From a checkpoint of a small transformer trained on Wikipedia.
Size: 13 layers, width 160, 5 heads of 32, MLP 640 quick GELU, vocabulary 2048, 4.65M parameters.
Architecture: RMSNorm before each block, rotary positions.
Training: a variant of Adam for these matrices, 9867 steps.
MLP neurons of a small language model. Each row is named by its layer, matrix (up: input weights) and neuron, and shows model dimensions 0-159. Each number is 500 + 40 x the weight over its row's rms, rounded and kept within 0 to 999. Numbers have three digits each.
After each neuron's rows, "fires on" lists the tokens most often at its 100 highest values on Wikipedia text that the model never trained on.

L7.up495:542490530511441513496496479498526551514501505486507488425503423495465510471545499572501444414480512588492499525519513522499561475505431505458490532451465464459468448489498586450530543479519517488471498522489511478496513521483501611447486448493502451553562532466536535479540451462436530541466505472490457495571454535569509556523543509509551434488469478465496505504556477535493498549449530496519536481472390481450546437475463478492429511500438472539518431441412508511589582435455471
fires on: "e", "d", "se", "i", "th", "es"

L8.up631:515470603616503456538504395527501503538504533519553443502563533558552506484466483594519423545496567469500471486518507515488477513507472490447577533487531511474545502490492537458542487420479458521461420526489514482472535492494501509501510536517495448537533518522538505499445498412524473562490492469529428544510440531501506519511468445564490491476494521462503452473582424497406512587495542507472559441446516523462492519503467527498476470483496460460485418538515519479495508428403517
fires on: "o", "man", " music", " also"

L3.up507:470502553565438536464497544500435536554534493502561485484494480552534558569480486457507470544515533469516471514560496514536466477459438519515608522487517471447465402451516522497529479547605470437535394543503524473502427522525545462478561476594539493511524530517515492478530563512554533467517480491562465496492508479493426557528419489526501440446531490425515492508597487547504443510517495524462447486455504464478512568556460525486483515520467483466518444569472508505446525516499480
fires on: "-", "ly", ",", "k", "ical", " as"

L8.up432:530445534464421528493452525516428604504473501475590485469517444497501522481561480565528441522528503499500479455481499504554501492454482501460496568433463427441548488546486477466540571502508413444517484462429537481459522519509464461475456471416548545526460492514567432522556495425536508486483538494506515463471511451536486536453416506488465472501431511492474543460503480546552541573435567583507520532523439548482529538519495519539406448526492479518524504495516482522476478529487449
fires on: " ", "ed", " Mor", "od", " p"

L8.up607:528525501450431600445497492448584518546518471507473480477471520508584507468503503504473524530503463473502458577490473544572447493494456527444489567461465459489514402467560527548487472500510553465484485454517570539558509538488452570432535459540457439597465544490559461495551488485504474426488484546464510490503516472510553486479547462502429470482431493487444484457529507574432476536434538458411529476476488469498530556499452494474478448495460494538449542531486550519488545481542489
fires on: " Do", "d", "n", " Am", " An", "e"

L8.up159:510463540578522554487536474458446546484513556483508467541470447482496539463527471571529478453476497499549520522512558542473450550505500502494493499421553438444430491415477443554497509454557466500555495507493506513507427493489459489521543440532482488499467499498438536481468500539479509456504522554426493439504424485509463482553433466540524505558499493477469514537463495510475514487424475549529475468462467491423500545499447480555601439512535541581520545530430568527392423460506502
fires on: "ch", "or", "er", "el", "l"

L7.up219:442499569476502527473443495526508475486545572430507520492544541509481524559454439531464481398489540507467539488458510500519452481489465514493550540537518503549511498433488529503523439510496467545469420408423466428519489552498515484489510513492533460508437506504553547529483547483481477468533536530554530482521425522470474478487484472561450514416518546372431533517535479519469394536481465517480523493455499519438456525501450577545458563415458490535539547509501465528449512502459503
fires on: "ber", "ic", "et", "n", "ist", "o"

L3.up69:585549562508492538501457504418506496468529490528483436498513510532519486458544518526493479499524580494501578510527467459561472415501490518505558565489505387506503543449551457449525491456445471515464509518463499490589504487494573459505492499433514438529541512547486515445514438488527448503494593497499523487495485474542480476530494520493505492514501522484508486508526482495409434452495443520473541422503529479517557603409471533523491497449493406495591532549459525543546498497505589
fires on: " Ra", " (", " Bo", " Car", "-", "\n"

L8.up335:466524491519485580559514506500466517469531455519502456516461460506500544461499536471533436528436495566417462453527484515520510454441429465443513598513485455447492437440479526501494501429525474506544451463498530494541508526554487508386445401554502501575462522436551460509572505492502493518495481551491473471482497425450535498508501471480481551396450519406520555496468516518502433593475494532472517506470452528480466510541566489504437511540522490534511526513433523515524510442528477
fires on: "ed", " a", "d"

L5.up199:488475524505470444503507513486443504505528558484488548478565554495511605495497539545437471531477485481489537513546532517497476514495455477535519446491471538530572467568468471523475507426494534423500445497471495514518480553589431516459424509494459400468433473515507429481505536462480534511482473520474463542483538435400502532460472474452511473499438527450503485485547520564508584556421497505484493468473524540452550490404442497502519534512472522524473484574465550511581418488444525
fires on: " a", "ed", "ing", "a", "tra"

L3.up522:483439530500516510491498494476456515579498507487563465575589525442533531501500554495521547450502458545496469479492484499535409435473513422490499441492448476492555543478504430483480556415562493440525468500537500522470500451521494542519532477533576505462574581468439455447455538493547538481512549455532459516469498564478462434499472481501445504495471525470484464521443495526529505506454515571514489463551537446415492474495547512493497471441503388487536442562470490514561498508442573
fires on: " 18", " 17", " 20", " 16", " 15"

L8.up143:501436566483528482482502530486471532411469484480544495589571501491555506485526482518528508547458526600502570505569503525559519509529459510508584538485423554503459500426520493445535468535525487498527464493513557455478547481519516418497594485514559549597511469492507458508517473484506429481527525458448474422515508474537464505450515482473449506484462529480494536527461482444482511490510463456469481470521472545500592598454448445516473391491465547474523524548525518467439456522510505
fires on: " single", "t", "ver", "men", " people", " song"

L3.up619:511450528600521519585476469491524447497502524443471441482484530486507511539514545518469510518497516553486479461481461452468468467421494514511490534553445550487538425532440514514481504524540483458461476451542518544486526544470519445456459452478481527455606510476580449535526518491518481523555532397498490545491476473451533572530503508590455520567506545502545468539490458496496548543486511487562475563480439508448393552449484489544439564474416463483522508534507529469475497573504542
fires on: "st", "ong", "y", "ous", "ing"

L5.up464:484485515469439498443499596454458566509493557397533489499454536428433527550496562414465519502501502529518522543504455468572540485457511496499572506461514492459442538440486456427478516498570510497457449437515574527533475434529480488512477484507515464488519502474493499508496517510493422514462556447443475476504429398508456528532525460462509523491436562453518514520487440452530495431574489452524481534516492493498529574513463473491491446526515506476438474496493618462552507471514537
fires on: "ver", " other", "v", "gin", " Year", "t"

L8.up310:517582452485528463441533447426527454485543499472519482479528480558488421529480530528480558464498508534520499452495513495534555492516525462510525496497459472448447554451475524517466489481558500456425453479517414543433458548528492510495464481543479497480571460418522509517586523487502492545520519468473504536542494511508448536395476537464564451468469540496485564516471536558521513451523443572457488414467489558525562576480556506475509507562436453479520500525598526481453551448506541
fires on: " ", " life", "sa", ")", "•", "day"

L3.up185:575416516496511537515487504447491556449536603515480515497515484491522483478564469557477436523446435583552508485504448552510558498470555507540487554433477529489493494581426465459503593539548470453515514485544507534482439442477502486456512441488491565564492488467481431531459510494548460580487505548459482521504492507490551464494462544496523506530469568498509560462466453522430541525470457469466447483553456529464432548460461514497454484520466470456514550475499420463573539512468541
fires on: " not", " event", " to", "st", " film", " work"

L2.up139:467505462475508489568463464508559504472555497509478470594511504408518454446478443514442462530424501567427505453497514539524535530531471509438474483431474503497507549459498437534498571490531449480533547569454579484463577543475518600442523443513487532566515520506491491488567496437544460460562512518515470585469472503533498528539489518521501479537445458552463477456581416549431497486469510472408465535459464528498502513503501489522445460471477502456485486525529510475540469456532526
fires on: "ic", "n", "ification", "al", "ation", "vision"

L3.up100:557397526541504501518488472435515521533558539478527550451529467519550528491420606571580509505410512495486555495467482597497467499447520466523480489482502567413492535417506463478442481467524457468561478462524493449500463463517499482525571502474496470518596553495496432447490522515512486525540477507475481461499502544529475472541481465504506493538478535442489491525500431536487529524547532597452451450526499466414551539506566460487491509518508494536508562562440510525472475537509551
fires on: ",", " pro", "il", " 19"

L2.up285:529502509541476561523533502512536470498535492492527546501563479471499522415573481527475526456493505533529500517442565526512469473471464499517522545593413552499559432502431489501552508537502445469513406431449572494470444520534440524518479503502508516498572492533505515478493449462425470522510497458549516474443480536485441482542522556546512558486503501470503536589570459519509488575410527492437535495457427450468514488503397496536583484500449495506487544558450552460468519533486506
fires on: "ing", "or", "our", "ot", "us", "t"

L3.up394:494493536440485464526522487463536577495484550528512494495548497465434564549470516478476585492477497550487514500466468470443523542469508490461486537460435456425491481477483512516568501461580468504599501448589570434564549486527481528444583522537482498491506500449429434545534485476503479471515557447505536578493529477444454529444485552531476553496461500455431535491448457467540422507513493424443532498519481478461495564486435467511512471478468452526499424474533518521524567459511463
fires on: " new", " original", " other", " own", " Year", " various"

L5.up261:572485464488493555567435500546488553466549503491489435535486500432485529481504458455494486535460481509473509578546502542546516435448467476492491544490487489575448438461527495466461489486582449515509453510492388531490556522447522505488533464551444512458434544460555526465513465469530473443570510521498545493485425481527455470491516405546437496527515483513489495517502425546448591508472539558512415481477510534474521535537544436523401494506507487499562517555524488460515563475535516
fires on: "n", "on", "ic", " Re", "le", "al"

L7.up576:528533505564476483534561462516496551462495470444462531534457532462517500541486513542472520504455592490549481584407564474480452468528529456460508530494488486440542502528599437438513551600560479423496415500491526523521508526484414534555516475528463508497554544486571538483460530454496527490473530544537513513543479524473461555474420455519490464550431508483478479505547544513499519517468428553511513507531497500452495584539541429494511559413515493465481511548524533532507543466500538
fires on: " 19", " the", " 18", " 16"

L7.up116:584445421536509492489549539496552606468469531457572482494578509513570573528517597521430526433545533558502512539512492525487512524508413556466510461505516473499473486422510542427506527538509508531514451430498483512487541576571470533492481534500491479503566468473460411443532454538463455480495489511537482472521483518481440475549519505493479441529512531495454489497442478480469426454506521489429536519482510474549562448577460517510494503515468544490513487551415556473493528548473506
fires on: "c", "p", " \"", "e", "il"

L3.up123:521465503467559494506430549485474478458566512496509560472496473532541577488530493491534486401409478557509519519490505562534461510484499498514495550486410461489476490514493494436484569494562453463573505528434489531528489467463557454483546485518535524472468505498503459455460506443497472488517524543525523515581412537606546457509495507546463437460557485488463506512509533544447464496499517453496535484524540493449436582532455505493411399454554493558544476539460526470518436463483558
fires on: "it", "t", "ho", "ce", "de", "c"

L8.up413:484497499535523521505551464479529555632545471491524504517495447556497498484580534527542524408450519498488469542510455520537498484461436419490451535454565556487494520500471465476466482477559521488487507529487463478501483533465449549502503452560461476560457460502500474498545566378459514487450543550549504514503533523582435522497466509431560469455474532440469510494556486575526551512502512503466486513447449516449574445494479439550497457509504565561524459489477552545459475442509451
fires on: "le", "th", "e", "vi", "u", "ul"

L2.up157:468485472490532462458449467481447532488495529465516475558409468530553529441586481559444476472494473505520537447586522422548465428476483487477504531534497492430534478497507513548476521458501473468530507460510440524498485497511532493560447570478441486506460496529441496456528556473550488534533476441458527425462493521426538537494440503526505527511464506461475492538490489513477458604522496482544499493494465446454507569460515502611485578456544553494530482564557490588535441506542571
fires on: "on", "ol", "val", "ot", " both", "il"

L7.up100:449506536477547509480465617455549480536539511448475518494518544564549547412566489482511463480502450479563491425523470501457489512484481501498484537455586476461489511556490540441406535485530481468515488448457585531497466496519425536526504544502641450478449488506588502469477521449539510469490504477595579500542434458543463497503518520497557451444468431504511542519509533523521540536465500467497466528512523544500420508518476520505531448464476482434489516456496457509536495512473518
fires on: "c", "ber", "la", "it"

L7.up595:469470554560545545536580508505429545542517488442485445435506464535535544508473530511473503547496442474532437449534503453539451462472446551541505499450503414488495456446466526491495532482477422494514527538541455472445457551435516480486515433488449486490495533471438470457487427455515516452495458517443494513526410508457428510517468522520493526437472468500464537559523416495456475525533506561512484449521496517476526493537525509581433430529467579498579488519477552399469528478486484
fires on: "on", "or", "er", "ell", " /"

L2.up1:495476538430529459488483535521480515440517558478508464465520514523563535546478498476460515542486522570468471541497473471518456419505449509483571532498482518545557406515524487455521468509606492489473500453470471460537516549464519547490427504437470512519482561402583455459490454440473453466507475437423440449567476511504417465491486483481455464500504489445487494535499433554458549535460465546562548489437516558532582522506534458485497451472465549531451524551483554521477462503534515
fires on: "on", "et", "d", "ver", "nd", "n"

L2.up538:514523527497531445574467531432480522563551555501490563439541457501466530474514471522450525489516483509489518477533502490484436548493489469426515542501552470492448474482475494489506491552590447487491501503534551525476464483513460481464447508520433477622430454501541487481512467513527404557520530499524555483510512498504464482450501519533452494445476510459501549521477503430437440548469432454458469522544430517422476503469505523574478423496538526388558489549460479558445438542544477
fires on: "c", "tion", "ent", "f", "m", "tt"

L5.up413:485455541512453519539547570456488442521501530530448480437507500506465609463510508523524585500487533560499559539566497513517562510479470516445486513448465449470571502481442456430470522535488477491470496438518521535426496541552452520464547493554463529508526544443483482491516574435570494446459502467513459544505451527422459516531520501531485480526493458448506516484494447550544511583532503528544425471476469473409491531525440457565479485473474400488511428514464536544534480529451526
fires on: "ed", "ial", " start", "ir", "er", "man"

L5.up562:536442439529510521489534488539535476526486470463568497476488447410585497445532467537526519526484483510558528520506492569489415492467472483450581492483525510538527502445513539524496534505486509454532502539479558464558544561547451512467488537503458449519550480515444477469478473468479475489546499467421513503485532522523507396538466565480433410557456472510463547482429529583479534480461521529473484440440493515481488561507497511441555538533401592550509468463456551532469497468451516
fires on: "r", " Ar", "l", " Or", "up"

L3.up336:551522514518512509462549506481586477439503483465513505473513428550523499468483492475443475504506500498455539517453482587451394519532427523466481437474416549546538495464472470522485522405551563486496479488446526513501518564530478527403566537539488492462500510548528449545523538491469488494535557451485528524525533502548475498462471482486508459508430505492466533559471469464507558572475496606488587463436508498495587546519535530443509557523464529486496497497541554469445491501429570
fires on: " has", "•", ")", ";", " career", " had"

L7.up443:532486542567536492508589558569496507555539499520516509492488506525533522475493484543457547382457458483511487528496550455459483471492432435435495516484515471503509426504479538488542554473531471499447510429462542535568476573545471507394485499486460443506465481535503454482461548466500457528546494470557475568517526591506548510457485478491459502481469461501451465614567547499514511512437526528480496521497538427481544469561448485502506506532486539501505488540524494583464440445433440
fires on: "r", "e", "u", "s", "o", "z"

L8.up354:522484520534535488531510498529484452522493518461463508497537497525490438484581500485500540501543605505444510556478504462462506404541533536468549496526455564436560508522470546496459542477467442455507399526512479423540465482538540509511445443526468491519480483484490536459496450498537518437548517496537490451501453498529485537475432444535543437512501481509494388513459430509513506500430455561491437520499502496454520500546496452518384545519417448512480499546511441570443556487442461
fires on: "le", "un", "ri", "us", ",", "S"

L7.up413:531470515466489577484492476533551579520547558499517492501450449516497486452530553570463460541530505563484502500606467603510474525480491470521525527470428486455592567509483459480530560470472504495409494503555538518541495467521491482518478475484520481501489543540555468558582459450559464508475563481421468528551456491500519528590507486458520512535500534537520501527539490491476444525518469505503456463455515475471557598489495418453464555485409440531446447478495488528514518453475531
fires on: "go", "ho", "co", "o", " Co", " is"

L7.up329:547489439467495499491499560520541555500501466507518440491492435444475472462521488566464476499454408506576561490450547487524480490531373508518522555477527549531540525411543511481456480480479502499553479458491436442500533609453500462517543485526399430539473509504584491468541480467485494445519536486440472490509435483505511580447523538560476515501504495524431442542541471525514564483493508473489455451456448539478476461498488455548508555518501518515530548484449517510484524444482589
fires on: "ic", ":", "re", "al", "st", "id"

L7.up390:522397503508509497425550503505486495520569429472480437528538471591575429450473505490578458431510531529486484496550465477496561479461452480463488578426386479487534500519547593442551527483510485500519476552522495504456481478508457539499519445489514505495518478477535426485541461485541485423480439528477461492520530482570451528486441499594553519547519540505506470494484509534524525502553524508508529570502436493533510569517483408531512483460454518506468487502495547507483479525435572
fires on: " (", "/", "tra", "ron", "n"

L2.up35:535539546473483504426542484461514534477504524536548501454518498438485501557500468526507441474467574576485518491505589495496448447456511496449554521508392466472503482534447498486529472563438446435512478402529495541511519481463549525436478536545529532514513534488552439568567495523555467430580495486419531470457423502485530562484473508566494468530451495519537538527548469492489498500511445529511489549446557465467454511464504520512523547538507540535579497535461564552494525418516467
fires on: "ity", " of", "et", "u", "ish", "ation"

L2.up566:544401508567537492490465535450432510545512527534469421561510469454572548452497503545464511538520460531523439439489545519515462457471474465526482491461449541474489518423452485447455518500561472455557490502542530494487458467475476505472532459513461526474600475504516455504465490446535499484533478458564441480537527480514481504420475453532477544530514477458527570501484415460397470511441465527495452565474494545435524499444580494483484528457462462474496516577448437504526529569475488
fires on: " 19", "st", " 18"

L8.up233:514490529482440478465524570396516465459566532495492497468478458491463467422565507549485533469535520516499484549485554468503488466514533502462522528477379458485562505428502513438428462544519528471460503480500532422556551509504535509529471494517502478502564559545468464477555577460485397480497482534580534514512435499527485486517505491508538428512428510444546492494436467549527577539515510514511457531442453533407472513487439479565521503499517522462471538509507599509499546455505500
fires on: "ur", "r", "ri", "er", "ir"

L3.up259:465442509555500455470578461451467482493562466500475482561516467549538522475453506550489442564469502521510530563480527544556467446480474442466476497508488530476536505507516562401485497445543455420489468554511556507580534521539453471507461418506482448491548576532460423476483503463486469534509560563494494479449488488559505470498450399520466471475460554580513480501493441511453575478524479545430530532519533519470492536568521499482543539518435461512517437545508517541500487449483570
fires on: " 19", " 17", " 16", " 18"

L5.up496:498506486449445461509494449545503533517468523476532503547547549471492534508519473445406535513485552530562585493503475496515509487495422478477525488475428557520537428578505470523524585533525521521528509473557479493558504476561454442559445444513480540502541518424479542559522528438453527552540541527471486511552422500473471465546495457551421406425509517482477548564510474446483549511449499471473455446561491488528498506489462486468427544447531520495507468565468518504496500458450579
fires on: "ri", "==", "d", "ter", "al"

L2.up559:525425485469539501439451490495532468536523528513480504527456516516457451499459473582502523532484478492440547499489524482543522526485473526510466498501545429495548488489560537488520529522475428519517489556508483509566467566456529508439435509388513514461514463516453523552577469448541491446564506454528480512522434507529485516504510444479417594467406445568401473460478445572416468450524431498541540487532453496463508553534521409511497474509455495521529444505513538507495463475487469
fires on: "ir", "ly", " Or", "y", "al"

L3.up81:476485536533510476569574449541568535505536501503505440560560527569510497521437472540446519449539520565447461493464493529467521506465441488507542574529452526492501506454498535509476488486509468534496492506448422500467542529549506464438537518438535498529527477567565509496487528442511443468484525514467537410526508537563508496429482488566447519505466503482478425469531418525537531482488570569556517483469465497462440499511581536594489589389526488480492540504538493469515455492510536
fires on: "o", "4", "3"

L3.up84:487500433525551515527556502483464546533556522481507525448505371500494586511504512565455462519445543522498538491547528497502494547410499494447464481522538441520446481457486532450495540520517488489527488515534554503513517519529452494507493547533443445540545536475484488445559480444426441538585533516471505410532500481536474485460516535542499513529496519561542557559431552550525456445404461524535476538509447433465555547535522524500575485429551510499483549514487513468529453493502427
fires on: "f", "ve", "m", "k", "b", "que"

L3.up119:505432458452482524543490522543534490475560532476441562564530516556461521517457473528520552527460576541485524499450518496491557554490463479469409570443517508467501553455467468496495545467569468482531486486511444499464405507444503513389489487520481537500549566537495490449488458418467478459503538550537485496554483555494431504491497566529524555470455493546562489515578476475451481478486452499529567442470516432516498539496534526506449510462435458449561497547523500407520468494475453
fires on: "la", "ve", "le", "y", "ough", "pen"

L5.up120:518532539524483446536494542538495519507509521438561488546551533493455453527589521478515541490461506483498561539458467583549441484469511445440526522430505535491492532540467446458432545555520419439495509493541478513472521445532522472486523522500453490523531461549560518521573517462520449575541537414483537506499513496514472503437479557570509434418506557466522475578518542532460502518540456561497471524525527470431545468400475456518520529468474413461547481472484533542490491527498567
fires on: "li", " so", "c", " po", "f", "pe"

L5.up445:507413545504536487509448483504465527477574464504468496510499530456458517483497442520546495438489569511510500552534515412497504456499442541435502520515502501448500459505543483524448507463506462443573549561498484467533434473469473492503467442575469498531508527464495499446529460478572485448457494501514508395489518473525437517497491507495492477492448555483400441449551484461468545496502573484413473510513432524491419509422495454527456548474503475466550447550527558572556548407483493
fires on: "le", "ri", "an", "dependent", "i", "ian"

L10.up255:483529470532519518436412473510522502578492477454495506523505505534531469474509450519535525516548492404530539502480488513525480488438551560515600591542479582542555462551480481563500493508509515437543441426517495468482425527478485587513556419487478529545493500510540477464546452477496532427461443496552515494490500514448510513501448565569498487480482551467480427509535508549503503493447531498412498506465476503464520463566464512489402568486529474558516427518545469524485542441483474
fires on: ",", "ly", "e", "ed", "ia", ")"

L10.up101:484480574454588528530439468518576561462551535446441434499454531468496489456532507462430491496486442490522517522535461559497500515483496505402427565480489492464513445512510508509465564480503496427475508444479496529510465509461488524444502472556532422515452492551474529517527437519457530539535541495510469514528498521508475511473451542536508427427518496465498560518522485541485531549428509556539538519437444454472483546518448505583452495501507543425534418395460553502498547493510556
fires on: " |", "e", "th", "z", "q", "lo"

L8.up508:571547475535499533430493509469461493500513468454519491480519492512513451471511471529487501500530594501494557493482447496482488479462510545542567503537408501453469463521561498386484493452533475480488495484528432420499492479632540539473506500545497473526500513537516500544499498470498508519482524517598520486506512516580471462471510536508511441391491510489510440529518521573467535434436476480430568446448542445488434535570551483569514492463531515514572539567495495542533489524444548
fires on: "it", "ur", "-", " (", " ", " w"

L7.up287:556412551565522452505495533465490531585518481498446485492468528533536444450603542475496459527505517536493535541466521482562504454492462546466542523493479474474554507468550508520414452497516495425487521474500485489486515498466495492535579388566557530515508559512568503446492450486473522504485549544469426494507451579478528508592484479503528419509460518477488451472446540567481544488471516511516536461506539543525519531460499462432492501427466440532441528530470536534497532455420556
fires on: " E", "-", "(", " "

L8.up256:528451580509513570515432541493468556478492543483448457508492507458470504490505562546474434489402507528466567518507516494515494562518458427459548526491439479552525553399523495429516480562467490518539441463504453513575502563503502580521466479526495485538495528461518400497491429376539491459493448537563524461546483505500492543460433452474533539505483559433474482514492530543481455525470499498471513513400467515479513580551525457514450509453508548465475492501493522534501508522508483
fires on: " a", " its", " an", "'"

L2.up116:506497523477432581498499504516499507544530458483457476552463445444532456393503482516540445514560575551571518534478559514526505548509457498460465560489522531465498557532533510459551459506457438500507528496464541565515528525523437485585481562556479425501528507488478486521465529412442502549519502552549491542496428482539485560537532552537489550564491544526465493563525467503489556571457470486479510551548428486445559479523471460530473512489481546490515526551477512460491460417532417
fires on: "n", "il", "or", "t", " Win"

L2.up374:552537459484543503521439548462460457490517495516482457528474506490483505494479497514521495526498486521420471528527599538543521454511531530479539566482438511462558490425554479526507583477518473440455431490495496519540498501465469484488474434529417529507416455498436411441562463506504440490563460499439480516524452462476449488486514426477490561441464462464482540526484431567474487563527499540484425432521481451511481532436517525459432459530489445491526466524432489557459526441519564
fires on: "ed", "d", "ted", "ible", "able"

L10.up343:442501552470507469473520468460544522561488463533481463447509500517585475460512509497457528511446545529507505507550503444498457492489438531493531542419487477439548453553539474499531469511518548504423464498518473503514503553586421500515531532433474542518513505467501382448502527494515487479493483519491444519514433493415477588483401445471504471498505548495448437537561548516519518498454534462472446483463436523500485441459507450522525429439498597571498507601490463507482499472529511
fires on: "ing", ":", "u", "a", "nd", "s"

L8.up60:481570475548450521498533522417480531465630558458469416476573505565539583429505435516449496458464473491500456536453484572525472474497441469482541515521527455444485459509459507479501549557489412510545505511420538470478509522482490520470505443480458488556528487512510504498546488422420460504486497528448475515510511510570480497572495519545459494469502489490459501514518509554523522518540532512470521478458403530501487453485544523520582530480484537452521520548572585506435520466521550
fires on: "ad", "o", "y", "li", "n", "th"

L10.up104:483410561469490489500594476485432582483507540456491501457462428599530457520545510520518512540474525458462524476510491490497476455484470487532499523458478460494575520499587528492488498523485413470492428510508540506511507487526455593516574465500527500484471520461529536475494490521425484504502482504471506449496514499511436590521404508503507419510455427446521498480473439516529532537470535553501522499421546470501554574495489498483531383515487460516415538450508519506426525494482560
fires on: " "

L7.up98:546476525528432553514587444444501512470484561481540494549565536469444526510563544435560462499441513481494513432429427461459484469491522542494539527497440486433514553535462439475467498507541461552490554513537534559508486591496481551545497467534522526539527441571587511514486491518521459494483569501496532537508515546541548505547506463501479458578507525501470544549528499479497445575536482539425451438509518562429498503468506463521534536569448498602531481510530502523472532485497486
fires on: "s", "ad", "o", "g", "view"

L2.up126:503554478428528483531545446495526463469520451539590543488518461534457527482554531451481451433521497518520527449489510520466484463435441528504511532426442498482543499471452492495468473516487496487541492491506461414562478544517504581407461526471503506581487551577566500512607528496525530454487517443479514503519451547524428458473481550567465490501523560485485551543479491511480474547542476478459485477453556556458449475588551518521456473484509558558539498484525483578407462507502477
fires on: "ity", " of", "ide", "c", "ization"

L10.up47:517509472516484561479532461480487484513473535462553465486484514506557449481527527540522510479437520461455521477531508505497502472497441435500512610460458441492526521472509469445545548581473476481487492498435563511484472503430518535510512546465467498527553438469524523508500489438505530492452554542523488555518507483557546583441362474578474485557504540533400508522533407532486506536520516475452462393495558628513447487471532473559523487481524490524515513477522481495470475482445481
fires on: "o", "u", "g", " just", "mo", "bo"

L3.up374:587540504551424497438443479455493473508557446423540469457485531557440444527476542486490525516444484489462468515455506493585413492469575504562485501480554504437492523462483504495492528450550506445457434473422450487543492498548512466515488545470516501482530449507537489462439507463487525480556589526487441469532510463560489510480483535514544509532489513514524444516482468443486512469448505596409511510487562526492474530528520513508543531502443419423427526572513492502442466436501526
fires on: "ho", " in", ")", " de", " "

L7.up617:569455422501468544532552490486565554480504520460479461524489508465497531518558583586513502422476494519449560539568543476548476519493454500425490519393492488503464526511472553448424549527523508413517554514465488558507501526512460476465471548487462509511552495473469526517545458476526459584524528478545444548529498485465498488483460470490500514541458514429466506515451528548412469514505467511490432476508442507469481511520529483472464499556384521547455467535448487521608455474490471
fires on: " b", "l", "b", "e", "p", "B"

L10.up384:529491504495483563462472523534562604450466505483497506532466472459506432504533493528497542456461512543500573549543552552451388462445476469522548513441513446463531468533447479530483589484555417491499543433524502537528505454467462519468578553473542466502557482505490539504510492509497439529504557470489397512508507531480480520440499529490487486547433556511427550516569511420539477563485548507516493434521507477514563451579469398541523505469500500512489492511488487494448529453494496
fires on: "o", " is", " the", " f", "e", " F"

L10.up530:439516498491527563541550461519482549547579514512505449527534429530474498499517475594492520513491565490488546513477577541484489478486528498460512475500466507525542498450456508457482455489512407486534504541520470386490437535525472443478510431475538543568489480511504496513574471456533516430555572493473494567520443546602482528514491484503446505482439498532465456509487399575488475554549576495477513482443476549503493536465452479491504483428531553509574473514476476594545487521518508
fires on: "al", "or", "ary", "ci", "y", "-"

L8.up66:542524573453531497519519476491522477474569461514464463545559446551480491519480505469541494531497506493514469444494586487475431506485541502449503555511494492537531439466442525529499536496489513485540460523506484527531488534468483558498471431565531533534474506456485499519520471437527456341480512557515490553508491471519462508501557454569487504515488474426492444489590405564509469504461433482510543492422417465466509516456430527563466524498442468477541504537493580478423532476441543
fires on: " Air", "al", "und", "ic", " High", "arch"

L2.up26:530497584479554485463528569447469524472573480512528478499483482485533511468527525472563474510442460551438488447567469580548507553468415521463504511478501485510443455512557465480522525492505509507439484470450583555568451519535456468450469449457500417510487476431519482582534473536470509484527510538514510483486484482461420445475484523599422490498473536518452572498500463529562551542454493549552467519516515573472545546452572486512460506534467515547546476512459536499543487528519429
fires on: " Lo", "s", "ver", " Saint", "tt", "ed"